{"n_layer": 14, "n_head": 10, "head_dim": 32, "rope_base": 500000.0, "init": "normal", "lr": 0.00113, "grad_clip": 1.0, "decay_fraction": 0.666}
MLP neurons of a small language model. Each row is named by its layer, matrix (gate and up: input weights) and neuron, and shows model dimensions 32-159. Each number is 128 + 24 x the weight over its row's rms, rounded and kept within 0 to 255. Numbers have three digits each. A neuron's up and down rows have the sign that makes its largest values positive.
After each neuron's rows, "fires on" lists the tokens most often at its 100 highest values on Wikipedia text that the model never trained on; "fires in" lists the words (lower case) most often at its 100 highest values on Wikipedia text that the model never trained on.

L9.gate535:146114106132127163121146153129147155153092177122125078109148095139123103107101107104161130184131143124088093106110123135118119137147064135102141144168105108098146134128111097139111099092109132165086134119155126137122154139118122140149088135108120089116147154152182100098112119108122181117109142155167118106129118113108144104167130127111137115126130164134149093164102139115134133153137
L9.up535:144111149094105131091097117087143174081128126063122124127140117153101152117136150151079122124141110153114117154125147161115148104099100090095124146133111164143148115077127143115160099079100147163157135141133124106119127116142174114135144129108172135155153133108123109157144121100112092141167103139143045152180140150153111140107119121138136128132121145127129091130151118127114115146141
fires on: " and", "s", "2"
fires in: "and", "mausoleum", "mausolus"

L4.gate457:138144128113132128115138116157114133140138118092109114110151094099146104126123136104172151096135123118126081144159132144119011128136095132134156175105120149100119112056163139116135134150160088146116081145120135131122114135176143126158116131127108132151123145179128098125145118127126105122138090115106154128127150130169124139085145178117138100137133151095129133116088118083107101135084
L4.up457:138137113140133137139126123172142157111110085118104105123150172124112116077140136086153119102113153113132123124144092144131119135114101175128142141104115150133134125124167176150126123152117119161154113129120099123141123152086198126153142110130140120157119117161127153153126142109134109085088127102138106098105133115126106122149133111131103136131095176122152130136079120119112110126140
fires on: " when", " what", " if", " When", " time"
fires in: "when", "what", "if", "where", "time", "how"

L3.gate119:121145144132098123086142154167153115164169105084116109082150154134125131106127123074098132109072142133116161142103101108109099120135106086143126179120152152103123146101154125127115139118140139127124150153112159149121117103144151129132155082132118109118167124160155145160128134133104138139133136150125139116139135158133147108145108149121176177168160117083140146093157178167104081140109
L3.up119:126139116128119131094139124169130133117093140137146106136122145093108133077082140119149140065124103112113136109128134154166111130109151059143100152165138125118131118099124157117123122145108142144146120124126148159135151119123147114142134088139110153148145133123145122106100118172152126137111123179123116121152133118135105160137107144111115204170128096104127165111145151168097106110027
fires on: " made", " make", " having", "e", " in"
fires in: "made", "make", "having", "in", "makes"

L10.gate438:107134135108116162170121080189131136149141106187122142107136150122095125177149147102125131126132106106119137115097100160121092154129107133093095146070135124124100124146103161138098125106091159127167119118142147113139144178155141130126150125157127114159118180120127112148156135161105085126119105141126119119143130135157117114108107126143149163094147125134110119118143112144110172098128
L10.up438:181094118142154110088123106121118102129113118148117108151179145142126134131110166155129110119117144145118100152118113175127119113111088117147096112126123134097142134093105171147136152109098129167106109123096105098112142143118177104108159128136150118136106076144107144137162111129138110133127154110157182143143127164105119094135144133118085196141044140135092130148164133121128138112135
fires on: " a", "A"
fires in: "a"

L2.gate262:141106090128119091105137082152155147133153124117126124153151170090149144149102136179133130138121142146104098071143116105144082116126087147153096147091161107142155144131110152160105088122142116116084134140121104141091110118123104129106139155128162125114137129141216140172095157145084171127138151127127138121185092092184070100148124139142163125127138100102143150159134156148104141088097
L2.up262:114096134133067116162128101147171114131120120086151141133124105112139168124133127155160141124169146081112147087148159112173109148118144142150122154131133158134117142160153119175123105110126128125133135117105167111123141127095129140109186120117101135082086194158162139089114132111119146163138131132123159099097147149140127084139133126145117116198151090124147163122149171096123151129089
fires on: " only", " every", " any", " no", " each", " for"
fires in: "only", "every", "any", "each", "no", "everyone"

L4.gate271:131156126094091129104135121154137119143094106135138129128164160117091136140141136092133160118140121158147095120131117120115137126145108120129119169066144126130101102116157144111129100137115132166111148182100132133166149098143175154100113100140129151127175185159174124142117153115147112145179139130125168120103130106129121119122203108097174094131120098111105156143101109148140114135129
L4.up271:169153126123144123131147130157090160095102142161146124104129131140120145078134151100112097169146124107151100114145113134123108122144109098120112119147143146137128117112117125142120124140133116098163143154133133152170095145129137137131132178106149111122130129164113113092142095113159131112167148141076135111091133113166095061134184120116112136108155105111121119111113065146138128122132
fires on: " such", " known", " same", "pro", "uch", " as"
fires in: "such", "known", "same", "as"

L3.gate116:178156135102098121116177105135160133142158092163141131171128146100100138116126132142150156099093054088089141126150104144123117141135077176167091170116132163129136136137097093108118117105121092106098125149166123138087095149116177141112140172133122128124147115115152134140137140133143101184111131124132130121129084142109112127144136118116135145142138140106135126122107146127146128109106
L3.up116:127129126100131107131146135146116130139144122142126112149095129161113158114100116142149115081122120103159145089162102160137124150136126145138110118126123167150162144123123138133111161085133119107075144147133136168124098147102133142120153137122125161108150069125131147108112184163103112155089157121105132128133144144098076137144160114108171189134115157131106121124108081133149096123123
fires on: " New", "Critical", " W"
fires in: "new", "critical", "news", "w"

L2.gate253:116087148135158107115115143106121091109144160106097145090089142161144149121105126130101147131108112123133127155143148099113135149109139100162126131149154131148146136132102139105134117160164127153106116147144131129152167149137129161140156124164157080116100146108115105175106144136151124176124153146112149152112147137124178132111162140095124145159144144130101134122139127139125153155121
L2.up253:105115148088139132138115155112122147144140174166155134129137150147141111129067121132119162145118123081131127130147152139158131137145111141141072165167168146135146124104127111119145098124139094135128069166157135142149159162097110144161072183134149090137142152101136101125114137177144121153154141120104162119130129125139128103130145132096132123136145121129130094101154103079080151130114
fires on: " May", " August", " April", " December", " March"
fires in: "may", "august", "april", "december", "march"

L10.gate283:117120163142147138086195108139089125152123132135114084135150146146115123126117112111175108133122125083091104108099142113146122157138122099126076128105138122129170127119122156102151139119104072131112124139166127155145173155126168128107149078146140109136136080110149131133150090154115140115074110121105103130124113141099107166140156121156102140116110121129103127122129129147148151170172
L10.up283:113106126145127097097128156137122162103141095093106067152197153125103135148131103146148161099131135124102102119125122138128097123131144149140099163130126150140151118100112101105110131129127113129108141112127132125135158149162148156106175107118108153170130071105152145117150110216116123164100124131144152135128143158139106143128121108190132158108111111097135114127141152093143134136092
fires on: " and", " of"
fires in: "and", "of"

L9.gate279:119082142157102079095098126135097163129125163140143096114101102128116159080139109117109135117104130168127145091090131157157146171162138119152107127158135110166094138130137137170128151104133138152161067151135134127159076093096128117114162107147137112130128159114157089142112140117096108121140143132100148104151142102130152155156145161103107137165116100120144140187139163110101148137102
L9.up279:129130109125093111127137131118124129094174128096128106101144151174081128111143126134149137142121128107145117137162128157092125133166109119152118184120133129139174131152157138151104112137112114120116101125127158085138108134095107106115158163123121082127071123145099131164153083166122183140145058163136140157057155129124164149179195131116128126086091130103123171099114136077103109096120
fires on: " It", " which", " also", " will", " it", " to"
fires in: "it", "which", "also", "will", "to"

L3.gate453:133105169138118156096128134150124132153148149150113107112077106129081145124131172157136154160159064142142114070161116159153090134102127124131122120141151164139148116087148105147180094164127117141126123147119146143175118115100119116113201147134166107145097153160134125128133089138163108119139096159156153167130107125138128157153123126135116095134124133117144154103135147125136135106063
L3.up453:111129099142092121133121132133058136109116107116125098134122139121086161159114154118117127176139106116123133124131106115098152109127139128100115103090117150131096173098150169134103159092137125135108113140158136112101132090128141153113139125126196123082122164097172140143117171139113104142127141133177143128153145102147113158153124139114112121125151169145089134111137109133177130141149
fires on: " also", " It", " it", " Ch", " art", " currently"
fires in: "also", "it", "art", "currently"

L9.gate241:133132146113099127166132128137153177145083182116103106098119126074133122101143119142153132109142095125098149123151121124143116137172115114132145197103113159107109122086118150097114075082103106121148141164143147118135132176140086122099136124165118155163126139105158146153128149109117092133164168145132109136124147096119170102148149183144122134093149156105122100129096113122107147143124
L9.up241:145148103083105122124135127089116122133133141155142108107165135108156144105150124169117204164115129123149160118094125138153111118093149147143148092154124126102136074128094076131101153134130140165123104124132154150130142118137142132138117126125108144169177112168102173115164169122111159146132098162130081111112117115137079139120135117156098192099116127146134128122126152126119072136116
fires on: " the", " and", " their", " or"
fires in: "the", "and", "their"

L3.gate471:153099146133083118122141075133096139131163144136124127152110153076105089159140123132112137119138135124157097104138106139138151114151103119162098180136158129166095125067096131109133163155136119134096133122082118116182155164144119093110114160120125070133118148135105120124163121127141138173158168144119145148115130153147115141155149139129118126157098131118102148079198117140121123158101
L3.up471:126122153166152084150118149157101131096125127081139165131139161091130078116138147119127134085130149112136084136167097132158146081111125138123089113130161153137122124124128142138173110085127093146159111157068113153149103078146156168099142136122135104163139142132070169143072086142105159133137153133100166106127131124174128099138138150152108100117133135134115119140118100152148120085111
fires on: " as", "As", "as", " of"
fires in: "as", "of"

L2.gate269:110123129133131128095125089163125102140150111114088111108118125112149134140146112108114091161155119156110073133105120132105163145157134129160114092105114189091106157133114160088142115149110072111111133138151142137132114140147116098115105139140119132081150136101134168149106097135072102151129175156131157130151120142128092140148137128142132166121158146088129135154117136147122100146113
L2.up269:122137122147098137088103101132123140097107117140140112144142120152154130152108126105099114153135143136134100081151112148094165125122114133150140126124123167125099177110136175116189157120146129118147087119103168133143116148133118137124115145092100124073146113140168133161118136170096123174175162143127142162122138151137136124126156103161168157134122150152162133108117112154075126156140
fires on: " to"
fires in: "to", "tools"

L2.gate139:123141124112143123128199120137099097133133090103090129131089128148093121112116119109127127150117122111128112112153161124140116139150117191123108125137140092109101112140138126105146125147104117127141131147114133129107151197145104162090125120138150143117187122119140157100148146130099115133123161094128106123143105135115150111149150156117116090102120130090143144125145130120142113142100
L2.up139:086132116102130196178123156147110127136165119127106128115105079124150138119121112154147127164137131172113054084144153160118118150135079155118134132152126139093154113155196155130115125140104163147151101146123159157147113116096130100078127123153114103091132148173140134142127122189115104180140102102116121147141131123148103073136125153118166128120105104126122100116174101114118107126123
fires on: " including", " like", " for", " than", " to", "for"
fires in: "including", "like", "for", "than", "to"

L7.gate558:125131143173146153082123153129121160081152166090176118124142162125102172144131129095125159136129102114141133112115144136110062131148156115124146110133134119116150166152143114127161141127147064083097130144137148143181133128171166126123139149175103098113094161081102110131110116127140102141167148116085160097125120142090100141147130129180102138072113113115118140105142103150123083101119
L7.up558:155158109142116148124134181113109142129168138098123115109088106136115152142149123104171126110119091122146157141087130141075103095153124147160172117114136117112125126130140095106118184084141146124117113120135112145120135135119125160136137156098110147129124121160104137131128108150140096158160097134168069170140141133087122148057087136129150116170109149135115119064129137109084136120111
fires on: " of", " on", " above", " in", " at"
fires in: "of", "on", "above", "in", "at"

L10.gate178:128125124102091100121176164154110132131153159074131105160094086086098151112119121152096131129139123101169135111109128112147122114127132105112108101139129152134106113145113137107110131108146098098106127135148111095144122130155108136106156153135109171140101118140101116074120149085120132144121172068127108112128155142149156119131119113115142113107141162128158112118159137095137147143093
L10.up178:116137132124088114128159119148149155120147138114128116132104075137148137150122125135081156148111147127124123133166125108158108129129095129133083148116127161092119115074153107128113136087091167129116112102157132145112163103113144108117153132118155150113135120107103088088072121118148133118134140097155139093119099117121124121111123135131140120113148137139159117153145080117123107156102
fires on: " the", " his", " their", "born", " and", " her"
fires in: "the", "his", "their", "born", "and", "her"

L11.gate338:144101127145161138110097090102127147125143097136141119117097091135127093101158127121141203106104127150136130140111094201090081138111152141109097165097147124105068144135104119116148125146161134158105113100175139121106144141081112126140141153131120131149143155122150131096164161144108133099123107156064111091121153130136125088166074124111125149124113156139141176132139111133137118174108
L11.up338:129099140132144120136149100106112143121116112138137164119126152078077105135119132068126117116163111108126098130131107090127121134148169139118084142131132148086127128107091153105159136120140105111150114135112135125082186120151147144145108111092137137090146137121138140155128120147163122125108120181131128091165116114136128120127113152141153146143090161124157127173114076112136139158088
fires on: " an"
fires in: "an"

L4.gate402:158141145088068169114152124167091111118152155143120126110154119109120153132150131076145157171136153083109107105176133150147058118154116161109108093119146153105145136118121107111114134153124144104120058096142119173120124147139137123124161145135157118123106162082156140143123126121120127173108103166112095119112122132095128139123121142163144124103130140128131135137156099083146133134153
L4.up402:138223141138127134113113112149110141146079141137122134107190164164117157113148120120098130095128125135142064128124117141112140097126130106116118110094125166138132116143114115090117169153139102139116126157130132118134106108134139099131147107164161080114122122106134126142112159145136102090156134134122146122036103147103115100113162142126152104148116085115121148083110106113125109110136
fires on: " that", " what", " That", " It", "li"
fires in: "that", "what", "it", "lived"

L2.gate171:146161148112126136145109173118077126112137090059128143192130204116148144132130148139108119082132136109123152101105077147094100126111125132139085100142143125145143153116124125125164175138099104106113129135127137139132158095117088163136091152142126105142151138098137104123128146163142206190123137139132139130140114113136148100109132171142124120094139147120129136122143129152138145143140
L2.up171:142129143115132077120138138131098126105113105124136103156141118122144128157109136161112119074140120155140101132144134161134089124143144104160103134090145082131100138137150144087111100133141101085101070130099123159128137101113120138152120148118089173160124101140124148125137141176129174099165137127149131141137100110133153109124134136171083148142141167120147103139122165154142124054121
fires on: " to", " from", " began", " joined", " started"
fires in: "to", "from", "began", "joined", "started"

L3.gate383:113157137136087146091128168117128092113132121130111113148120136131124121124143121108100169117094111120182130127132217121122095111137134098121125131162140116138137154138101157139160139189118125114151117130118110140086114151120182144148127154149154153129101085136106140157127161126152108150134141144151136157139103146135104092152178159126138153139142140097127131090127167125114164151116
L3.up383:133136132103109142065148121168132106107131118106111108118132119112138154100131120134128195154066133129152132147119152115090115167145111105120048145128124153110152164115136136150120142132120113131118136135146117169068137169110193135162110128097140166109136108125067144106123047145115123146128123138144146129116127115103138108087124135160151177110125107126134125110130124095131184178121
fires on: " have", " having", " of", "Background", "on", "gent"
fires in: "have", "having", "of", "background"

L10.gate486:155126116141099151143107083131129119125130142122141164142120163094100072140114108125137110093058119140127155122089114105139120135169139167134112147115140113133120126111116157135116110163151138135100080137121164119121110116121147105098156129124148114144114122143160139144144104134071121144085111118089137168133157139126098126132199153147127140138078126103107133110115182097113149108100
L10.up486:130107108123104068138135154114078116123182143153108105135118131169121126122104101134187141152147186147106097149109160105146171162113124107145143116133123134114111101142135083116107149074151127089115139134097122123127106118157119127119147161097128180137144114079124117176080116106103111146094111152139102089111147172097097130133127101137162122091131071161133166165143143131162134146109
fires on: " of", "yl"
fires in: "of"

L10.gate209:117119143132101122129086065138137090162137112117140128127166089137163178157134093162095156140163092111148124164115117139152127131157145165162139135119137125108118102152174107145119145126166137123076124140142115122128121114131156127122133157130125133143130132121117113144168120167098116153130141095146141147124131147116114191153148086133131120093126126087137113118113105115123165148147
L10.up209:158125109110071153133142125144143124138110079146125083131142132084128140115122115139124118183123115129158117127132115139103154160125133117120152109116123119143151094128149135165128166158108075171144112144146098124138136132129147167071181131161166117136144110108141097114155091154107148133120122124173115119131121137111100127119091139149092136111119104138150119162091128169137156159154
fires on: " to"
fires in: "to"

L9.gate81:155132182123112139127130110142108141121191120128169152110154126098143164126122135130184141139108158156164143156109149137116147126140130082124135134135126114122107151100121119121126141130111098133113104161153101111118124203092136093135143169174150138149112165092152099123138144123136131191136148119139166088139115123160081105174149174138113121126125150091124159133093114105118158112163
L9.up81:122157122143115086109118145079128097136126114139128103183172122152138151143126140152163141135112147133073110136149142130165113144112077067158136122095134101124140124067126121151092150135133125172162147106109155140110143107090159116106121124150110146121095101131152089158136128156118121141138103133144110118127115119098162192139147120163136147119143144128110083092135131095141138183135
fires on: " is", " was", " are", " a", " the", " were"
fires in: "is", "was", "are", "a", "the", "were"

L2.gate322:086133137120140147146138148148116195156136103119148149123141134113172122148111118136159110159117118134089138132165115131138120090118083148170141099138138136156122103126111114125128138110109134090106134107133090176102103150111127135172134117086137152105114122121130159130144093102117105136139144132149158127125111109122132109163162099165144151147145138105157144093164079136093136099069
L2.up322:095201138149126105110097143151132124151092094117159132147166159101147125145127098135104164087147125148152138148106203119153107172134160108167136118096152113132109135082108131127122148106129123124132112119117110190108100085164176117162129137132136122174135091112082087137127111162103088137148089111113161121124131131124170102124141110162170146112096104134169149103125151136115134160120
fires on: "ing", " during", " to", "on", "Dur", " While"
fires in: "during", "to", "following", "while"

L2.gate558:090118098130098144149153111137111138131113164165134115148134117168151162110113131136135139108098108146134131134120083121087121115156079162108122134157139159116106152081093123115112118138107168165141132092120134141105159134126112191135103101115119128138161158155128132110138141089150146149127166143158176100163142152120119177127149118139191135085167119122093130112160146134095150119122
L2.up558:123167119141079134120129120131132141124125161152109136197151123131188133107136135151127153131116112136163130129121145114123104125141087148113162153088159183094103113129127179124148086130093146150128105120140138124139124071171099182115093100117123171104139134152118100110121152135141138155100159096174162125146163107127141145093130111134125106115122134125114122131157184136110158115118
fires on: " his", " His", " Her", "His"
fires in: "his", "her"

L11.gate275:119160152093132123100115098154180108160157166159148114131100133130125157148144155162108126122170162130109138064119122149126151120133127096141122119115153150163120142130149139117089151142126123132120097143132094099125115155136119137168163140140142103099148105083138104125128138122128081117155131108125119126115157136139092099139138129126139133142125129128115097128173107064122136102127
L11.up275:142142148148179115145114137098152149121113116124130070101150130128119127094129119118112140118093155129143112153139100067089105086121111082175143113150125125146145134135161173162098137117154118130127158136136101120125128109131141154142115103150132130108133139096141134146136098125197117148123099168123107099095122165143070134161131106128176128113112138114130187154148142157125121094134
fires on: " it", " there", " It", "I", " There", " what"
fires in: "it", "there", "i", "what", "that"

L4.gate426:133124120123116137121154146119132124135134135139159137159142129117149136185132129119132128095107104125100137082153140108146130120134133156149125157156147099116143111086145131146124146123107116130176166137142149133098143141143107147139151120120106122126181144122131141143104090153164097169131162132128144122172152131115138123183100117115095151136093087117099101162135129146128124144116
L4.up426:166112123108135158137097085123101130159093118155128074152125126088166119173149112105124148107141112142152123127106132140069101130158109147120084115113135103139133122078131129136114138122116151146122095147135128167125094111179099119115142131187126171094111110096142126125113073133108124137055157119106108120097135133128124131153129133136160130167134137121157144141119145098125122122136
fires on: "b", " or", " to", "d", "lo"
fires in: "or", "to", "grob"

L10.gate483:161133127159161122139110110165114166120148120120150116152172142146165110061134129150141129129089112115102106183158144116137132126149117119121160122123130130091163135143102140102125076097147084107148127138109137127136123143149121163117181157186139134119162100158119118126119096196147053116114139122093128134172135107156109156154134096185175168108125130121115158110143095094108121109104
L10.up483:128140140175126112088142080114164114156134118136143107104099116111098102116127133130140115170111179121125091162128118153158100155109143130128120107138125146135173131121153108139147189076112123121106148104102131125116143089156125110136155153124126158100120081145075114111118094120154164147130127147128139136146161149156175100106130157149150102077159120105082106131157127159136132144134
fires on: " a"
fires in: "a"

L11.gate459:118083121115152115119140084118151129111108110113147146129131132118140127133141128122119138123128146138125097143189144124135098124120104150126087146139153173114105116118094151143162148139160101133155125124105149117083185101129139159169109159079127180114096147085144110094108157163074103144157143122109112076101157153102088111158182151113128121101130150080089147130145124128085112153143
L11.up459:149104125110143117096099111133130116126138113109147172082128112136089124150093144107129099129098105127136093135089064142120111132135126126128127137124127096134171128093113168134138144126141120086130115132124119120150138184131144082118157121198136131130079112106118153091082070110098124120111117140152082146134109118154115091067086132114136131122109154144127136140147122161179141144086
fires on: " an", " An"
fires in: "an"

L11.gate49:092117154137134103112098134125139156142091168116116120113168125113144080112106115142176140148112084155120081086133102141122107107144154106144147131115157160108149141090105127145147107132150124118150159121163113098121105110175147109117174176132129126120128106123122089176067136119121125105100128119099127118110107160142073105125139108199151109148116135118129156132157139127113166174130
L11.up49:140146113153098109148119101126138106118095141125120120149099120146139092157121093139150088115126129078147123127140129129149146170067132078104143153169103092176155134143109156140094091143151113113144147106095126154153116122111095108125112105148138126113138112146125156160104139115134152134137140106117117098149123204130122177146127152114114160122118176110106135136140143135102120128142
fires on: " and", " the", "t"
fires in: "and", "the", "t"

L2.gate339:119142151155119097079143128108130138139128127116100087091146143118142097135174128147175167173124136121112116128125135131121044175140132118099128121114143125140083117155138128064145122164162089125113134137099093124126107156119161139147159142069152133143164139128105117160118111110125087183120141161100131115148127143144130147103108117116148172125119136128161148113115117147101146131120
L2.up339:128158115125167127134130111121113130149124088124094078119115131093129096118155108092131149103143155112131078113111063118125125152122091171102086154157119134145124111105132143109136136108162094114127143149108095126136075168132118148147139098154100104155123142136146107167081158138165110135111144122188113110135111114136095129143131152124116091131102132129143113130098084129134113128107
fires on: " while", "Gene", " When", "ly", "re"
fires in: "while", "when", "gene", "sly"

L2.gate354:086097130106072077120153088139118105127100140129091186098117157124158127112142143150150144088098149114104105133119118145118098113119130131096078120120150196190141131134104148139145103121160105124137102141106130123141122154100131089103140097136080123120115130089132157155101094132161125115125113156117141124172094095142115098115154155144082110103113121121109150098085126125090120120118
L2.up354:111091120104167133124095092092110078129154116145139117125129125102143146135143149142164144157107113099116127129075092142116124180140082138114122136042124188085109144120124131126130149143153125117124114137126156131153093108170112103141115129135127118141157139124150139138108125144126133124129119178094127145172129120159122115146131146134113124126142129138159161099112146145144158157108
fires on: " from", "ke", "in"
fires in: "from", "lemieux", "alps", "like", "countries"

L3.gate549:138124130136136136129127128108105135111148181128121154097150099119126095154161134113148119125112119136138105118135161124129096161160143144106098140146151134142163131139120122136161177164078101150144105116122139163114126118121140139092152128165158165067160128095148124131089134116142129130149093097102158130098125144143137138136144147129087097099099173122132136150131091201156133129102
L3.up549:132066110160102145121137108117111126120103129152136097134142111130106110140135122132127125160099124088107158093164090138121116136112071175111097130128115125104132161116118102147148130172133110133112080121134160171107086119143148118100139131115122127122165134170126094145108120094145165080117136103141121120129136133116122143139172141164124133069119144105139129128108121102129142090146
fires on: "ly", " then", " later", " eventually", " again", "formerly"
fires in: "then", "later", "eventually", "again", "formerly"

L10.gate117:084112120137102139148157105134157135136145143169132126160150113118101106169150116153147111142113110143163113135129107106134117108130122142097086130179125113165129070107106126113161125146107164152129096096185121090121144152146135136103108116100104134158111116125129140133104147170115078106122080125089129109118122142132135110154167131121133131178134153105131131154113119131109134122134
L10.up117:117120123151139113111166132146157134099136091142123085127160127105109100151154128130123077132144132135174095082108120124094127106116156158097115131143129096114124120111116094124144158112116162132132095120142180139100131117111151115051126090105097135150148074125145130133108144142105121102095098093133174125131102111145115118165144095143136135146192147119130099157089112105121145117150
fires on: " a", " the", " and", " known", "gon"
fires in: "a", "the", "and", "known"

L4.gate138:146125154123075145124130114088168129150104105094136098152185162090128084158111142119153148116139109135115142132110130134121106146135136168116118135127147144144101098079154130134149143085131105092149139134156132148142131108124139114117121117149137095116107151111136127095113075128088114133116154208126117114171128159154153104122181166140132123133108122116139135099188094135111163143105
L4.up138:140174125101122137146110125161133122149115106125150100089127144111153119114096138109120119067114134157159147089097176135103105155122159140128129113158108135158150131083104162099164138136121142145126129077127118134125125094092163153158151150100140112104103103121126163135114128151118137123147132177146085154149157120089163125106125085138118080151173126128103140131162092128103146117135
fires on: "ing", " began", " beginning", " during", " started", "Early"
fires in: "during", "began", "beginning", "started", "starting"

L11.gate439:131096142138126138149165110150143149132152164175132127136124137122110087157119133146128128080126119149120093169176133102162158121112156118079148115114136153121103109111106099106117128147132091138150103110130126126100133153129107140156110163112079132109105153069124133164158071142086082153123116075132148106106116147130155109127108157168155144142146171114103133074118127145125115165115
L11.up439:114101143091116123104087147107144101121104105112156120144111101133112083162135133119102149138138145126105120112121116130106136157115111143130092027129131140177086130120147127137149102141178135151129127118124131112119117132119095180148122173124177137112118110086183150100107166154166153101109129138110145147152118137098125137138071128049122159105157146139129136110129146167125158112121
fires on: " an", " An", " Preced"
fires in: "an"

L3.gate169:154145127156119129083118161125081112138110149130108085114148102093113139167133131117121135171100149121142086148135130152138130123147113149157139125163129109057101157111103145130163145134085124124111083130131129109134099197142121089158159122094140147097122094115153140130129125095098135167116190120129165136162122086161128084155142110133117119146108168128154171146141142105109123121114
L3.up169:158124129081159125140119138107116128108087154180118134162142115111130111193135147155118131134106172103146112124164172134119105074099124102125107138133132155107147108092120159093105136113113162138098093112136166161134188138130112139121127134101121123102132137111124097162113155155141121115127114142089071103167128100127101080118136095098110142083100165113136131087100110135154120169113
fires on: " between", " both", " late", " Both", " of", "s"
fires in: "between", "both", "late", "of", "either", "early"

L11.gate158:156132142157090129165127173110125168102165128154126114103132105140066120176147164102162140099151120075088113114130185135139118103093094154118125130113132174144110122132135085121149123111135154144154124124138175174161107129086119169120107096122131139132148171108162139153116110120163093099107132132089122115183096117121116124103114140144071139123145147081109131107145129132083183111133
L11.up158:156144135119112172134082111121116146112125111143099120125109126148133150107090106141146140119124132168138096133107108093115116122116111103155155109125096159164094144117105120168136142109137138139089116123133153133095136089121144157149134131130142133176166113134184124138108116153144188104154143153113070119137117135145143154172142154087148131154139147127104122114140097141143103158158
fires on: " East", " North", " West", " Air", " South", "s"
fires in: "north", "east", "west", "south", "air", "middlesbrough"

L2.gate89:190095161127150116104135140148140128126124151110125134141131108086115126156109121113115131131125122114118090126081130134160077138124096095124094141142151159105161074116151114117135105098122057108121122168131114143130140154151162128118152159170087129121163163141122087128123099131120089127113091172133114151128130151154152106102112106116128124152134075104108086143148095132110120110112
L2.up89:166106156077132126144131112161132150114151135133143160120133113123103140118105123128117129112125171105154127123111126111146119096106117114121143106162122144113167089131151123115126117094159139090169098132156114146155148156135172107103189128140112123140152194132160097179130109151104107104089115133121149159124141131109178121080118166127125168167164157139132113126140088146123136111099
fires on: "th", "nd", "st", " first", "rd"
fires in: "2nd", "first", "1st", "9th", "second", "3rd"